python train.py --n_layer=14 --d_model=320 --vocab_size=8192 --norm_eps=1e-05 --positions="rope" --tie_embeddings=true --parallel_block=false --init="normal" --optimizer="adamw" --lr=0.00103 --batch_tokens=131072 --seq_len=1024 --doc_mask=false --steps=6887
MLP neurons of a small language model. Each row is named by its layer, matrix (gate and up: input weights) and neuron, and shows model dimensions 96-191. Each number is 500 + 50 x the weight over its row's rms, rounded and kept within 0 to 999. Numbers have three digits each. A neuron's up and down rows have the sign that makes its largest values positive.
After each neuron's rows, "fires in" lists the words (lower case) most often at its 100 highest values on Wikipedia text that the model never trained on; "fires after" lists the tokens most often just before its 100 highest values on Wikipedia text that the model never trained on.

L2.gate606:494504484392477573508499485514412467451456474441511461491592516477455455493497572478431523515481561541432542517490508589493470460482566447554488512524468467551489584431559410426492482528469515472478506477520543428509603501346474475553452496400469560433549490540507546547508510485479474487
L2.up606:457514547502480513475463540496440499522537491449514519467535487574569512441479479496417493514421495567509491393472526444474461540527530605453477480509492510473491522602520556532437565603504420527571488419526550500549519497464489482506435481587546372500449557506495415508441497453487458466
fires in: "this", "however", "it", "there", "new", "these"
fires after: ".", ")."

L5.gate526:492434442452434506461514467488451412513478547447485445481467591526490522508522571536494478479359524545465478419449463507456537423609452515465470526464492605512500529411497604409500472532554429506484465539450480569522553504465574498573550410499487532526482502486522487473508562440433451416
L5.up526:460464493527517458575519468537353538519470512531553497583470457430510521485600560551530477573525470491595572438450460479476503573516451411583540556502469519519581489511545567500459546537597502558510497533509482583468557487460486506450490503441420508402490509452476549570426506487525466534
fires in: "15", "45", "35", "25", "20", "2014"
fires after: "1", "2", "3", "4", "8", "5"

L2.gate61:492464602547475517530471503458548439499608418489523479511521587473466570514495542577533452471419502486521465469472432563422464509502500505431592478536501552509541378515543524373517503523537451559511577540501525469478447546529510439579452507447583569479460550562461516455523426550486483538
L2.up61:529484453447538479551477478435569433484525502521465520534500516524540518527394521495512573559466484471509593527543506599478580521480487556466489448471479526381573510536554541547540445550402549506517539504474482517480559474516474458626544522536441513441534488492499513461518481454560517526
fires in: "2012", "2009", "2014", "2024", "2013", "2002"
fires after: "1", "0", "2", "8"

L5.gate595:548486551590535476496579518518535495461582543497488416646464518458533516524446446511569537473507447532576498441440504562450489455444541503465616417437509519479525528510519402469498422465692552442504480570485485506443438451541485574452508418574502567496432419560512528531497424510500499454
L5.up595:542570508447457436515505546437525478504523519454585480484514513508501498478508504539464439449520489564524478450516511420534447487499553543543485486477467450608480559511496490518431502515548527337436401554552500557462465478519556518435529482568448544500434437407558481529530543465523520480
fires in: "they", "but", "we", "decides"
fires after: ",", ".", " decide", " that", " Robert"

L2.gate730:509429532486533394499527397593424400468518478599521447578525625452435583491496525505550506567500534497487515435460451527574445578520531429518534524483476493520492529544506431525487543457619440564600566517482500508503507516517588461467470488470449569434526432493486472518505566442520602450
L2.up730:606471543544587541468534502503419487540536457488496516568530544401523511376493449511518541448466496522412518436512561461511468555587526389546459521544380547513479553518553505455554417415500513489537482460601493528466495535465479450546484454464514508513529555516483481479493554316517514402
fires in: "she", "jiang", "it"
fires after: ".", " Ji", ","

L3.gate406:553526545466530466463529418524473506444554465574535447465479543600437485530466472474601482574477491509551483569578607520444451429578458528464457575513538504587519455519561549489550529491590394526582590497362475494473498486393531606538441459561534551452503472469524547528530501372475574446
L3.up406:508495518530436532464516461490519464508505506462553536547557446391508536486510605539512497579515405499599522544528517442498474485529410440530556623440376493594520496481548621542523446489510332471485481449338463485518517463503481506537564472498455462554485505544555527481569533546469511492
fires in: "s", "female", "of"
fires after: "'", "ma"

L4.gate457:583482454571550379462477481612527464486431478435483489434494461417513570574489526483451423513428502434505588452505450516573507467471553451573543485505514463520430561520544489509481437471634558476618452501512515469555487608401610589479423532509543507483518463495491538540597504561474509461
L4.up457:574443554440438593512463509514532410514482533508509453553555492547440517546501471527421543474494495508517589436548453367445532475472471511517537553503583500462469556560576500434490519399500465498463527508550540488461537467412522557481511542468532520476526500524503536549556507516564524563
fires in: "this", "these", "it", "such"
fires after: ".", ",", ").", " ("

L3.gate142:489409534554520537415477549488483598441394389540460442532494560509523450561515456526513538517560517425515540669472461455499465563553498466499548449515445458423394509542479443451499605484589429577562582436625443517549555408445525473490532558548457387491483515501532461395544510501506515511
L3.up142:499401477459468553446557439513537507433526461491544466550474392543496514538507457546458551502536594437561573574501448476462523574467469442520509523435520447527472505461517457548517549455538474495501456449547530575565596511517583494456562526494385578479446502547526474490529503507575585538
fires in: "3", "30", "4", "31", "32"
fires after: " ", " (", " \""

L3.gate484:542488440530515587546498490500501503478501490517518366510495499570508368586485506531509420530524553529496479524432646533468550426479521419592458429542587495496445457503502423504494566516515457538493574505443492536527519593418417457549532545463469526472466451509498542489529487443505552523
L3.up484:398493554493371463540498465487526441483448558539440463503473475476490447526446431509525468534498551474492516503501475571446540507493493557558510499508448600485435575420492463426551451520492432574527512415466532634570420493493457430553461506475469512475533471509530548515538643537433518486
fires in: "s"
fires after: "'", " ", " (", " in", " Wa", "-"

L3.gate681:575505480459441540522499535455496586415483453499499440487523452534564479565529437562455491560563602391511459568465460491472493515468586502547569542563553499552416553441483560546540507503628424416502609431481588558610513424482460479470429581490566470531551553501469528549542497456503529497
L3.up681:514477492465581458469523482529485523507556399491426548405426540518508559487542515507508527484433482398555502420531429486512511499526547483515524602489502430544470527537466521567451566511493537474530466547496549430469508404483486473486433580492572473432538440490422451521511427467545556391
fires in: "3", "30", "32", "31", "38", "34"
fires after: " ", "°"